{"n_layer": 13, "d_model": 160, "n_head": 5, "n_kv_head": 5, "head_dim": 32, "d_mlp": 640, "vocab_size": 2011, "activation": "gelu", "norm": "layernorm", "norm_place": "pre", "norm_eps": 1e-05, "positions": "learned+rope", "rope_base": 10000.0, "rope_fraction": 1.0, "qk_norm": false, "attn_scale": 0.177, "bias": "none", "tie_embeddings": false, "parallel_block": false, "init": "uniform", "init_std_qkv": 0.0293, "init_std_o": 0.00575, "init_std_up": 0.0293, "init_std_down": 0.00288, "optimizer": "muon_variant", "lr": 0.0101, "lr_mult_qkv": 0.7, "beta1": 0.93, "lr_head": 0.00638, "grad_clip": 0.5, "warmup_steps": 200, "schedule": "wsd", "decay_fraction": 0.847, "decay_shape": "linear", "final_lr_fraction": 0.0, "batch_tokens": 16384, "seq_len": 2048, "doc_mask": true, "train_tokens": 193600000, "steps": 11817, "dataset": "wikipedia_en"}
MLP neurons of a small language model. Each row is named by its layer, matrix (up: input weights; down: output weights) and neuron, and shows model dimensions 64-159. Each number is 500 + 50 x the weight over its row's rms, rounded and kept within 0 to 999. Numbers have three digits each.
After each neuron's rows, "fires after" lists the tokens most often just before its 100 highest values on Wikipedia text that the model never trained on.

L3.up612:516452576471497490482413501525467582495503502531525501493520445509486463449522525571541626562499485498555607515508518534537446474458509543495407616487590522456566394389550477492540546563485511499340458478489488443444603440507470522456584476431540467459464459497447476511445567457513508376
L3.down612:556473453561467526483473501484583420526559432480565520565496422566385492538488566468538492559562469567655549541580519584448476477424513606465555503507519523491480550462530444382533493419470422522534524510467524502586535505540420469420505493428503482526503523485403467550554483374495467500
fires after: "\n", "- "

L4.up520:444491483491406440485452497416572466546543556447533540442523495595582514470559568463530433504495535485394487466530472485487457515509499447546489401494514437612571555503470626440506552489553445460532472495585476484505462484549554512459448465535507471459435484516465597559476445475419490531
L4.down520:558483600518431479492557560507566415372500492593497495427581486423532525443603487513517514463503477483523393543469455464475470526607460521607443520514558469486530473497599488472473548480445520471548401462400573431491553537395510509447504565569485489456445536586425472436534561471567527482
fires after: "| ", "0 ", "\n\n", "1 ", "("

L3.up571:451521427511529493460520500471543519466506510482508536508564489564484585478558510376608467537579439504544555569502434435517516498559581498437476574472582544558468500543403480478493459444469463477462509534409587530478479501514556505465494534524526481542584469500485485409425430439487540486
L3.down571:406535420488536474455556473522529447583481500494501491532475516553375463486452529498474557511432470549567536515470480522544547522480552623468521516542414475525489591480528447477504430532494473575482474467531571547520474503473449483461495547463537456518502520506600513486518486529386444620
fires after: "\n", "\n\n"

L6.up475:526560477521414414507489457531445525480510409448472452468580528586501491554525512570480580525509471523480551492483528484481472449540514441603476449513552557443493511461432439535531546555343469514442541522580554455532498515441563539457503496429507407459551571456479617519553422497439513496
L6.down475:456475477484594482474526437532465498580537628581462390522558569453398508387510504508481440461490518525492536526465482530508481540540555579552554478486426536529602464590531493520467460435573572570478538421495475525542511533409499430478522465508490490414426518536535493557363550479460474477
fires after: "t", "T", "d", "k", "m"

L8.up24:541481489509511598525565510560512499422555523480482497488556541540478454514465519406514533515490574617517566459389451508548477414408497538467463494620509475399460546589602564526547509514516456533439543632570395481503495510457422531499535523507523431499530508472572524553516467445495493520
L8.down24:560506494516452497613534454480484502544494517489497527465522483548487441471539452540521523451421459469421475499525521484432452547477515496513415539460504494483450526533497495490489571501527447457382552547518571420509529525528510480464542562488517603512551462382448516506504460532500538501
fires after: "an", "O", "P", "A", "M"

L4.up86:497519433481560469585470579506492472538469557423534432510482487463487465489496520519489430536465537606538516450459478489545483511450459505597430546461455461465401529470475466560539486527508464499561511468528490475503505488491468508450555537506570499574552486437412514496390625551534585470
L4.down86:471565577449534468411487486498452574520527532607443507505499530487484530394548459481509570425534513527519467519507532542507437425475522531523568590525452567488538536485476495543565508482426405464460480489477454464507495528480546469576506490475503522423530448521470530543525417578570531478
fires after: "C", "O", "P", "K", "St"

L6.up628:585498586504511503538401446420516496511513470413480521514439532461545530566561510493459451454492562450504553490441473515506433438491508509457552452453489470423510464521472527467513447502491445440457432580558477496473392590430490511504499569536509578565509486482500527471588478530437494539
L6.down628:456369448512455534579530490474508568398508489564518574519497467534516548469559507511475428488510521466576488493513542529496450503540431523468494486560491466468428463527504550475423439497330526543515582559499514544560432484505598549459448580524541580500505431476432459551460529517478414573
fires after: " ", "| ", "h", "t", "S", "H"

L4.up219:547536511518503496503495527497512559521491529464482531543535599515452456468507491446524457461587524403530498457593486469422434447469512435455330470509531426549527562490486554477509452527514528487549507508563510483495453524549496513463468530456541521503445519572410512537452491525416528411
L4.down219:497475528438466515594515526544476438477530500393519531403553467438500541500423515493486484468525441665539480445463409430540566457497481418527519419548494498483538539597515498478523503556567469506522485510568477460509531543567457500501497473498564461489479454466503525552459538481508404427
fires after: "(", ", ", "– ", "1", "omin", "2"

L8.up322:515526478505432569476549521521482530588588536512461478493481450430481512478547472512430527432528422405548468413480537467467499495510440446540543484548536486510490459583589496497486558507571536481514434528457530460498567496438509523494414520418567526463632536531469438573581451471463483541
L8.down322:482512491403521546538371452557518512466403471478507522511552540539496536561470496539466543585495360568406612464562423518504434430476498519577539566510469537499562581520537524510548558499484506519479465428538477490523483514548514401513562488529454542496533461529448470454489503551553482548
fires after: "H", "col", "U", "Or", "J"

L10.up246:553517480439501476477397524411373543486485615453524455501499455632436516539482522472656476544507559464547521491511533433444480451507508495477503474534483451579482510520520428586575505514588504459538496494517495434498530517474574577603489380440480488473543481498530432533456563415564472438
L10.down246:543454470594430451521464556530516487650422417417471496526518596573509519466484530475542528581491514568550525484525512550505493498414485533530512527530488573444489491488543437415493577480441470500558495487479329526495471484471403555483519441587551627504503509558495518490526489535582490393
fires after: ",", "(", "ES"

L8.up620:586534564579448503540543428487518396568477513457429458470527527581466466543482540526540505409500524453472487496541476523508467526547544486498461556569564491502458551535513508475591540445548456580448508550518427487390509574385431448465472421449497432510462524512480518493532509614523488528
L8.down620:469525454504509473498458490582498568535525483490454571470507511541465516469536492558456475524512538388484559544371501590555492571534469510463561440437472560499440587525461473553403500558502486590425627524440504468287557514533516503509547498516471587469485510468473502490505422501542469601
fires after: "D", "A", "os", "W ", "R", "O"

L6.up22:536519479548646547528533551393458530472442485503627496523507527440446521501510496626435431464494494543560526487406483514555493527479471468559553481434466514484435515489532520484444505520489461548513519498466521493527514431505488430481398463528551426504528444411492546527480464410508562487
L6.down22:516491502399491517489454475536488444504479436430568507524592426527624462545479509508514451512504493474477452498569540531441467550521537486506553599610460470506561510558487506586364531562434427429478440460451404512501550594581623448503551518517464484556476418491480502514425495479504415503
fires after: "re", "Re", "Rev", "201", "oc", "pro"

L8.up181:515473535491480464502392576447533535568555508523470500460559444506564522524519476536492462469545410409497556486517472483538497551509516440451504488577506384458540470475550497499488533373500461529490542448503514503514480552507513394479447539517470512412428606490503505586567603501490587484
L8.down181:415487547585392569471495485463571514429524509503466487465570515471484499479390513466509499446465502463497528592424472608397531565609598610517514503456459556456474453540486455461535479561505462515465503476535531486455489462512457531468433440500506466583492424526448509444467608535437453540
fires after: "b", "C", "B", "c", "m", "em"

L10.up437:552497441512504456416464524499540540510536507448439488462497445519497456540418461600499500531477468543482480445430448493577465543590555443512457602502543456606436516520542467370513521503511490595436500566515480654444460496541518456526406468527511448461512437500568493441496532557506522531
L10.down437:506603578514521540503419494524535516463535465398471540486566409475424410502462473534508471520532444498466496480501492566539448577440464509455470488506410489514495500507508497577483597532579526491601518495545560570420507431472524578501554513480487523550509431463555491587448442573410601541
fires after: ".", "t", "d", "T", "R", "v"

L5.up548:564566463496519365467447442506482424480520516489378467487560509445546545553530521408421509516421540520482447446465427508429544454502537490507523542447543517472415531536525534541429520603559521480447578591486455524437568588477518547593521526484487473475549502537489487544548400643536563520
L5.down548:552400590542494505502543493486477489437499629560521598486385476481541517526519493567519508560588559495458461501515516431458490522537428575479499587576498432465536513491452501457434497491573475561509510445478526478507470507426530456493499505400537472487586565525527483583451499518526461499
fires after: "m", "1 ", "0 ", ".", "2", "% "

L5.up43:491597503508550467531432523543456424499541501500487546550569431565526409496563472479537518457570435508439404539569531454467517545536433537460494433428504473448508488500604445429446528424526543465559506650546511491550426592449515490424478583549556481374542539472511446561534409489537519513
L5.down43:433431543568509480537475466404532543496512508487545632599532507511573527522522453475492480511480467494465545463493510527407475532556415435482559480426394471612470542389520485478526471541536457444523505560549576535386463479471470422519458514465483428521475457591576496436506553457426498477
fires after: "St", "S", "H", "R", "J"

L10.up372:510516549491456561472515494494518578580492500529324527365450494426510536500475516456495476496488564475419547395510524436504485513587483528447484424536455476493433549494519503466581546574452492524495511529491475611506431528416455530508538439485533471507435544493457602545541532540517578457
L10.down372:455536455542544488587475480492523498493469514563567547612486596440539602454538433402527490501490540458455479513397394597531508471500511611407459521468388525551477467538449496494519517543527476417488472454507407484429519398564479506579417592482502495411524448527399497457450525476492504486
fires after: "O", "h", "H", "g", "T", "G"

L4.up556:468525544519566509562470569450515485479431475478521517494460438496459555595516493527442495497547461475429514434432573487529553406514500489547520532454425475390541526526429436473606568593490488539525556469499572521470529583397502544457620475509450552468466368439451505526477588478486544503
L4.down556:424436518450486466486523479561561560406465509506469522520480543488530432410550581480509520572426603517548463500509501489407548546581505522406422503525465494467479534450485526558498448418607489493507532484493459427534385457442429490527552529531505548485485488490551583570418503525522531431
fires after: "C", "B", "child", "And", "p"

L6.up117:465406402431470468487453487454482524455427551564484453634438522532442444505562625470494473486470525545466453460515482414436476552554512483490462501345610422542449565363522431462500491509400492467560526437481445462568553535474400489536558482430583497533530570452502540491524477510538604484
L6.down117:480460512460516569552502484545496493525601495462589525514432567428519485530515478543450507516518500475535488582372459700593560391462508434475566507548522456532448488455495573499484430484618579425482470479459501538447458470420464467510520530575427458549427607421561446559450522516536449473
fires after: "ro", "cri", "ri", "si", "bu", "pro"

L6.up590:459515562513497560474516549517600550544636403491443564515518492445444518404614484487505471542387505433516546463450471554555463454438475557486605539525530487425593459564528501515584477528552525423590439511434512545549529449504503505513465533523478510472588458501484521582576516461546441485
L6.down590:583575483546494494602461562433475570380504553493419558465490481535477528541505573446501587517545455409489449493490537463501514538439465404518511453549503492424443527461411471465497532526439547547463486511604517501487495481639598612538504531417506542580417521452501548529517536519353562512
fires after: "in", "al", "coun", "pos", "on"

L4.up48:471468545557458527480479518464575473530531529368471487500504504568434511459469432445574470492549510500446515606530409541471482482531551531490585469506466510477533570464533584422551494468516573467500374381517441462471528499553456492538552497584539609524532400456452493519540416527533556430
L4.down48:510525523481523472448491468453491341553552440511522490467523425542448429501510489431479468441463543436447466492516537497594439533505481494556441588514580458578527503441509523410490434559549464440546528550558488580457540520464510511451553491473575466435446477491572416460525593531534525579
fires after: "| ", "; ", "- "

L3.up51:535507484610469382494487490427534455553573539419531513604614448488472471488507467536472465526495552489498441446536504440557462541583493474630533374535524549436502549446456495560603482528507524455492521495493515487535489383518378493469456552560472462498547393509470444478476454482503489484
L3.down51:462402520589558450569448473412416509532456537419451510451384553500502427486553555441488564560499531533407444499420454591520447532520443527454513509563475512482578557459553471481503450479530518542491546574527588588475468503447473484487527488402459442557446483529501490480492561484527528580
fires after: ", ", ". ", "The ", "\", ", "\" ", "er "

L4.up430:481465478448519459439443502478494567526534474517481627484551456518557481539551621523475548516511453454508487585479585492452512455553456423543431550475466500553407512590563586497495452412538422499515558501483531444410465483588564460557507521476514438488458497529400502470438467444483517477
L4.down430:471466565548580479487490487463524438405512569476469508462525546544531522524500560518465592491419544468462473546553480469465500486619493458562445459506533488458490622607490570482579562463549418530554462510451490475542515421436403479472437549485439536407447499579457607540508443492496455577
fires after: "| ", "0 ", "0", "- ", "was ", "("

L8.up188:469559440495531453564541455404580536523534488589513542483458491440495495523668407484566538500472585480453485530495448531509470563579508569454477572470541485483591640443497438450482467474495377497563502511489454464537489392495456473546502527481445550500431482489432596378481485569510515509
L8.down188:592417542508508459552529553555498536466408431474454514486535507430436508493521461477542534546518557439495553629485578514448508486495456509494582496576491550522518545502484445467471465487455568445580459453460505431430473471546487562458511514486450516504492440531518526502410462466542564565
fires after: "b", "c", "bo", "C", "B"

L8.up314:553540453552492600537515491469517372408466489442455486395436563504564475556484473532476482482468457560594588452511439518602469511521471500522510465558552418597476536408517452565450478430511448566450474559462425488531431464414508533475484484450457499408555434504489655520539503517512492518
L8.down314:415510491439473479544516491502473648524508490504537527432551478507486416557541528627509393448492479441516484507460521478494474488557542462415421401410404485495517444567502509520510546552517490421420540487420546527534451529501555562531551482557576567502493436421543484516423396515569474425
fires after: "T", "| ", "t", "n", "ant"

L10.up245:577448536516471468469477547522607553522414519529570430571455494525609418486560487576464498451473419500522561497460565536544523482496444461467469544459500519400515440477509535513447438464571378537458456457422534515514565501438501425466503435572420482520549521466484480519547498437564450479
L10.down245:487555430510523508424491515535473532526511523574473561555409486584439475537433486372429492535494533508523472508479489491563536519399504542473512459382501589542603512549508475567464454456504450472535551578570512497523446531490539508444529519532468481585533440455533496602431553454571536478
fires after: "B", "b", "F", "re", "m"

L8.up560:480451612501614445457464545489532551530548443498496548508510525465486476515527598520458517523498522423543493544523462476573428466574425463498491468431478506430541556418485483571469453492561325547464457477559458407542572496462468424384519591534512582441576509478456541488456491499585467503
L8.down560:493547528471544515481502463509471449472591474525542584410534503539504512478447462392539575472462494505430463637579428496491503489427477563448561524527546489499426471484460501409479426468536494476584523509559437549487536507409635496584509525494440520551526535518510505441632511547375494571
fires after: "b", "B", "- ", "er", "att"

L8.up498:490606461537427516437501389533461477423545507446570469407465514531556501510519605488515489512477579443458446458479456592478479464519583417574593497482480462492465485589448454510550513576524583535515542549539514485495507464436527481569495422507419468505552464564433405518488508527461557473
L8.down498:436391499563468511507555525560540510511525505436430525514526482547414452497462471509553431488524561536510494589497507554562455426505423489462481615572587458434462520497516559459506501462402425551517457446493551636482521563529672459422476433470466539539496521487490519447464546518570426532
fires after: "P", "\\", "M", "R", "ys"

L5.up326:525575519471596504468387484582381507610485526366604477552619584492522450485432553595484436458567573569480422453526508478442488486532524569564461589482519475498583566420481474505498512551488527480522522481533501519444512467498467438562492439516516423468498500459547429508474460530462539452
L5.down326:399524426471558491500572522495609575530547397512473580476490397529467477387459500486504553460472413489514438532471461489446402486456507425563489519499416526565548473488613564502461488391525485488571464409544510441582491498513501496426479531580485498514446494482506387532403528455538448562
fires after: "C", "Pro", "P", "A", "al "

L6.up593:504511491464462505503552431477572514480511453456505394445506523533428547459586508508436551490527509586428537546513467486571485453546544534487606530544560515466516508469412554469502464554410461417496490545450448510567534550540445618516460465542529449495560426471604587422443544623509483593
L6.down593:409419485488504489564659501519610550528520483403519445553493457454455469399511528520546377532530482439460463590521604429521406496527403538528427502546554493511534511472539540491490451563533503545477484457472545515437498513513479531435431523504532581572462516505446467504429534445473442577
fires after: "H", "T", "K", "t", "ow"

L10.up443:474485500489397491476469556517525562509468533554513484478423459458539421446423446515573471476470481474550450470594444490489530511563521494518572507516557556413514553537498557508581404507525574612459396407511472495503507519564355495455505453511384509476506546573466492522508548582562465426
L10.down443:481508462520505481562464446479513465491455512506496484544496457461490551414549618423481493577401381523556394591544509495476500526513390526447478515483496502524556463493490389530441447463644534544543501496582402472502509468548504449535507474529435533529485529550456567512523570534468553461
fires after: "M", "m"

L4.up634:465490475495502416524470484587490481492506468506502432525541450460523461444531582525551492447445470568547586486489465519526497452441409489470499515517510451562407503559465449520519549560372425565459531449480518450483486516423551490520460547438525531569623522487493440593572527480551510475
L4.down634:529580451482541511412526443480427432443547517546515543580491530616553394481504477498426496587505526350434471520489516527422543519580507474528511585488557439506539585527551525538483413505590512508467456551396432543576572460470483523536494440448399495531465501464531553470598484509469457562
fires after: "A", "eded ", "San ", "v", "Nor", "An"

L10.up126:592505421479512473512512483582501405563604554432583477503446528490423471530466452534477490480442461447579556476463499465523402439544499541459467482590501501443614498557457545500530511473455508516579473417485437514489430524462414470482524490556448490450508558504413495536511491527461527425
L10.down126:467496410523467543514565562562433523527452427515454560498508561464490458506471449479450462467473507534459455425486535503530465400473503548478586473528545515585413393548620471543482502404474555485485370575463532530513502532458506537510542508455488534544455560514428545445524525541476596411
fires after: "| ", "S", "P", "B", "I"

L10.up389:468579478516460531499457552499590540538587482497455461499550553526499356554428509421482560453532517526514561547512576567490506485516577510536520535512503483552561462495494532504505526455425459429560492423468478550437458522490498570478476563591432492463422419358432516525535550487483546474
L10.down389:533475508480568484475473485534584516492516406529534517483440469511548473494395450641397352571443501491486501507583590573479473544561485461484470549548575469516529529484450476495471479470524461465474539499544433500531503518464539517528584446465499481437544489491447457504541419528492494596
fires after: "S", "C", "M", "P", "V", "the "

L8.up224:452569579571619555392442472600458465456464454484474493546391512445522565590585485560451490531511495542543458465497520465487453466537533633547508535466548481447461397463478458439489533448494518474572489502417527537454535519502494473396571558451510528521512508371468417549397553472426557460
L8.down224:542553440524485493483551516584493508464569542585524558495511479608466440428402457587521467495467378499487526586560528520529503600575512500457437515516554461463505481488434575482458567484575479474472470510457512499429506429547454502517458483489475522646542500525493483543457436493512543468
fires after: "gu", "b", "B", "Gu", "He", "Bu"

L8.up397:589475465578502540559537531437549452452537424420456519517574470445547448395527545453418437554493484485458496516485518530524480530416388518479510432513469398506439505475614585495472524503481428511493479452461512525614480568452475445456480549493486528517536451483408520475498532512455496465
L8.down397:545493492503477521507504572368522499474486610553492495490434481496514462484496596546488473473490563487471527474511466382412574521507512579559545506528491419464441452503533429603524455599482494444449454544487514563475402578494473540575545489402417485509496519464509568509562523400495523411
fires after: "t", "h", "f", "T", "al", "g"

L4.up517:522553435566456573569496510434526457489486547539437538511508447518533442397540477387510411500500506411462532518512461541504474467477584597558448540526478492461455520501580549512399489404553489527585417550486498570563515493502541537437555521515520540458496467462472461403518435534442535547
L4.down517:422589520571511520429545460439476448473534466500477441571421440400457596480439508408479440440514515394549528466566516554506496516465547615517412540549497536508484565533593548497446457462502487653559468501515440501511525495450504442468545490560546402547517467510526399481504473510441486586
fires after: "| ", ": ", "as ", ". ", "; "

L6.up448:468527583527519622553527446524471507560548426481497525438504553492492471477498466447482477465472451461532569539438419551465508331486470529562597434597527421514511559491520489660496491492517594538402482511465425468567467484511540453409490500536448455507510592553480450476445535511509478499
L6.down448:559543477565455521447511558537435515527598481538492566466410546452418457535468480447474507535526572483485568519542477600397508421458486634465496463477541483514474497556469558566517503406502565447543472518419468457446492445474564540456482456538515545482554565583542477531472445445515473446
fires after: " ", "t", "otes ", "p", "T", "high"

L5.up257:488443443509441531510426529422474412495625458517442536412503514475479494448484568529520591544408477503475460501488492553536465496566386472614529635443548458432506600529495457458623543528471394484512491572426505495471516565453362556498544513523452536500524510401507504568571445554507523525
L5.down257:462551481528568518537609479504518532474524487461497507551568535574557483606441487417443531459479424436572504472479545489483478577522579504551449516538475473557425488506491568549346512484493530487417479467474476482559486550646615490571457595452535456506525561506467420529428507478576442471
fires after: "t", "ot", "M", "T", "os", "otes "

L8.up382:560439530493537534499513475463553596546628513511494476498450436448592505449523458540445532452482541471467484555520577420562578462572519513477424483451466572600451540548480550515374555506487481480538483431456526470490450523530565522390474467470457492515485475476480531562492545439558465495
L8.down382:557414473486520521430483569516553574362585485426551543464461492545547529499464469536487498450546539475434574435489420501541389460507496468469464442518460488540508578494497513457577477564541546517620404490537457470469549526522431425506539473481486542544460506434544523463431515635514406502
fires after: "F", "f", "h", "ag", "H", "th"

L8.up502:560422500452515467489584573513466494554508478546514473398501583409463507501511423491533497551469448509444462590548534481511612473596512502531395474530495407515537539559455507584501510492490494500556460526514541519557531462438432527466557395562516469445418431474417509504429560478579504444
L8.down502:500507444500485409526525484461535495462496593482472545554525463535391526569504494451519419547495487417542520517563508497533462535481433464485551522567549548430523616369441560535595399471516494490532495492532526430432492575479443513552506531492493464617454474483467469528528522426451518559
fires after: "Ch", "h", "th", "fl", "H"

L8.up130:480513490558454430475481498481450536469585575560524496445500494440494522490507480508527573565505546479528498476500473427542452457408537502502493536539538576558552533588600484541470571402502485565472593506418506522539455535556533470460529533574550492469512436512436430467597486475555447545
L8.down130:459425569509528509532459463517545526532574437546602525474546602514394470527539544514474581431500432548488515464494445440490600450521525494596530447500481510459536544423515487492483434444459561531470500472503513471401507508429503539561397548549488538525455488494527571480633482556333493528
fires after: "ex", "p", "ag", "ir", "Ar"

L6.up421:416521394517463518536497508525521562420558443473456532496511520553418507498544477540493526556537509486551474434586542487458472515580527480521546596458542513433513514464466441437447484483518513531539628532451439508432570518415505500429492489468479625448480516519502484467541579466470543539
L6.down421:508550438491528566532500455538588529553493527488555502586501463392515661446411418486466505535493479567505484467534433542455487512505491453506382475526482463562486551476476508549531566464429532427517515472447413589500547558580542496448481488430585417513329464523469556413582516600370408503
fires after: "pro", "Pro", "Di", "ro", "ol"

L8.up530:534502480587571495413529509408467532461479563550460514480612522511446440505406502628436401409468523498451565475506555496536472518555432584461423443516483518490477472494538467488585530484462399333509513409582543512460523593553538478477557488438461525484579460478485456527520481518487552455
L8.down530:416549582401493475434535460516479353490459467379531456440533509494540548441524521460460462594531507503574481444493469463492419540603538466443531471557462502503539460511577442362496444503515445541486451490477510510552588525495458533447539449491546520479544479536494397414512545502433491408
fires after: "G", "N", "Z", "h", "E", "a"

L5.up256:469465448540413519561541533483558470487491546492488576496533500539538606445538547480451558439466579503511464587499471564521492517567530487512502603506485556549506570445507472449433470466533493442380567483458456552550525578549431588532444567594478563507540476551471496506441480545565457448
L5.down256:588437472499483377495515552560421563557472587489606466437550525487541441567428451526486468518515463440485532479579494490487574535545540530534412496466498567377567526525482553448488412519445423514491570446527522534494560529482573446570452403550525464495502547554516533542517501373505444493
fires after: "H", "S", "\n\n", "s", "–", "z"

L10.up214:552499498541529477532422491536489535542536508513480573680459466430466444498553567557522514460504532489562561481564489449502502480489531472544463557466534558539565473451505425531435415540415564625567475566492489435445570526510519473516416506547610460471500537546510472501509467410534512536
L10.down214:456482490471471493497532482509485417504510520498475518416438537444480515488496439564530519449442442417519462605417486505539523511543518541426434474434362460546452503545466454499462554522543465466427522492480538496460518521423570481489566529516533545531401442412474439554492475522506507474
fires after: "Pr", "Val", "ur", "ol", "Li", "Lou"

L5.up358:447461471440427542564541516426511548497492427533403441431497479595542603541527551495371462578510453600493454584541496532558455423500449510573410556447520461565509511504493569495516494438442463393442541593433454457504561479510501546434470450431536522522556481463519502517482511480561493486
L5.down358:617513536438499464365521502535511461550478478488510509538461495397553431525498521606572417525452470475476598537523423552477528493499538495500469402464412509543457410498418546568510530460516542516522494425524495519517513510421511484578375452468537486418399481519486501404437604511482482486
fires after: "H", "h", "T", "f", "at", "w"

L6.up371:491470564521470566502477528582470582530507465454463502416485528471594428461518531512511563499495443432439459506565379606521540475513530497554513449421496511554486412612452532472421562451533441488517482453458470482496537595437414436583516444529470509546496481488566525467568462604492435433
L6.down371:486558387454463457575517552598483471493421490474501501517539503548517580556434486509510522618433541520529430457500552483483430486481558564486481549574458502442569546436524513458499446391511516662439506492401473514526531425513457480391483556487517566536524543489461482532612602399499555439
fires after: "M", "m", "ir", "y", "Ch", "I"

L5.up31:537487527444432600568500538455578453528422419432452428525506488568577529571532413516464476570497449534489447503539525398496518552620496607473504469452550524442417547513510439528562473497566519490481510477485492495531522558496506454542448435514507501535478435428475617519387485493441536515
L5.down31:514513526482430454429543522531482530539529459640479503535509475449507549560509520553574503444503495518499515553439445557504523503509506500548531481506507549506475465522516560578523467476496464521540565477466456559494423542493499511388539528449446514473453642513483425497551475479594510531
fires after: "B", "Br", "W"

L3.up426:495434413522495413538440527497523559512510430367488559465454508510575525428513573504527486458479476541484556495524494470571514495463494487507488404435556612473459498490531512493594458525476580497462541490583479573458481541450461478548511454476431496565462572521521480416489412590588402510
L3.down426:581422484553522442622463569509501522546497503488501553434530489521465543548465535486509463533520452536503540581552499500403591433519568539536545516430550469463494506515504426537527376480443452543525470530517483489507498532461571492461506546507475491544490498521561499464468492545495504412
fires after: "H", "J", "B", "r", "Ch", "C"

L4.up505:494542510417526418501489459433485614443658480535345564449486496486542416492541542483473477397488511467578564523478518520570501534515506445472491459524437581545441496494504521500519436467504491454507486541485482405544470504483492517451536493468508559575503409541457503540539425545578504529
L4.down505:463538453474427435588523485423484508519585480576455602551456508525474481446473449535559505537505439465496590540522533597512545549529503529503467403545498683575426441491610489514477446464556596512571488540571489496501451550501429457477559392460487502569559499523518504463508539463511437487
fires after: "| ", "Z", "N", "F"

L6.up188:435503531491561537537481501513467516551432495504533426581450533501510498442444562493528537426530482509487447591496442383473529520548455532574512518447480591472495456490509384577454435571512592487566441570412539524518481494438489409474441466495490392475540452449490507467502489483430552463
L6.down188:541418555526450469473479458517521483567437451479476574481456526543466530623464491561457503490437520564466434478642457553370481405577519512486411517559522551445505479423507561464470529528563522507483535445572524476487440394523486528531501518511521549489451515454527365525568514486568329539
fires after: "pro", "St", "sh", "gr", "ro", "Jos"

L8.up144:429417451570540502481488469499440370469592563447546514536449468518453458533443433488513426450571518522503404495559533432544456479486524512527466510546501508541456537479489537557355504559548408547477532471468571467462505394479495529494504425484503528479504434460495442455507459442506558437
L8.down144:465473504407556502498452533545609588472462458449470501425559500453604440435564455556461474508500381460464500534462552571552400411559540433444439518419516465568519456502575424507498531518463472516575501448573492467486499487496493584474585527529446519508505479440498469465420480521559511621
fires after: "be", "Be", "He", "Re", "re", "ne"

L10.up7:523460473469426471478456570514485465466550458493576590458610588535494424452421518480567476464542563526535547473488535543505453463505559473507477489555499514604423541489516454447552463500448457581520471475493454603489501464511468533501503509537516559498538515473475386527465453542569532504
L10.down7:506609476492478546465506457515458531503453499541439468448544522446444536518398588570402378522495496509538491507468527417525514457522456549479441527463462551526487489477430523548585509484526606516424639487532533593518419501537593538489499488424394535544473504493486527449552439443466500407
fires after: "M", "V", "m", "p", "ag"

L8.up307:458507528551456544484476520477539555399430485506464526504423569545544374534506486450518472490501451513461501532510566421524562515589517511584447473453417483526462440421421471506519503469585527542477558366490538553483492450472489397462430618537544481390542421480475533475467506417588472430
L8.down307:561447489418490463420443468604495481534555498443522437476429481547549507535538501447476452579444417439446575472483504536468540577554529510495520474521464560556552547481556395496521550483442521495453536578452522490457383483552465529522553549556448455453403560592379497479494516504547583562
fires after: "b", "W", "de", "se", "Se", "B"

L8.up327:470527535513570543514484554494539554545400580480524491466481504458453436551518573546480473492549533455422572492494500502541534521445458570446494530541481480561447554548469497511498573441434479526470579447484489545606555537489548435438513511448499478442463530434491518434465393488493494441
L8.down327:471534512513557548501519536441433523509479495508419423505479375455458505474493504558499495559522501488501533447540551478451401553582506536552511587474552542516623551477519519487504522445486409588452535552560383439452573467457380522496620452397577509476579529503427517564487483526523489560
fires after: "g", "N", "n", "G", "Mar"

L4.up200:572557514520442477573420462500602459557506539407527443491542560501573433474554511491502428553576557432562496414520471472491444532504533508520459526504460413513581406568496482534580411440466488457507570573539559469541511468559462471523433555516486420490399477444479443468419490463626500462
L4.down200:541493539389518483513441507581534535540517558474359550489550530500487384547486459495494455478431466532500440538421466548472468417559475468501449428471495513523554536569525471497513404507580519585535475557480484476534502424498467525500533498424440469613499548404450473480542543386531493517
fires after: "the ", "The ", "(", "a "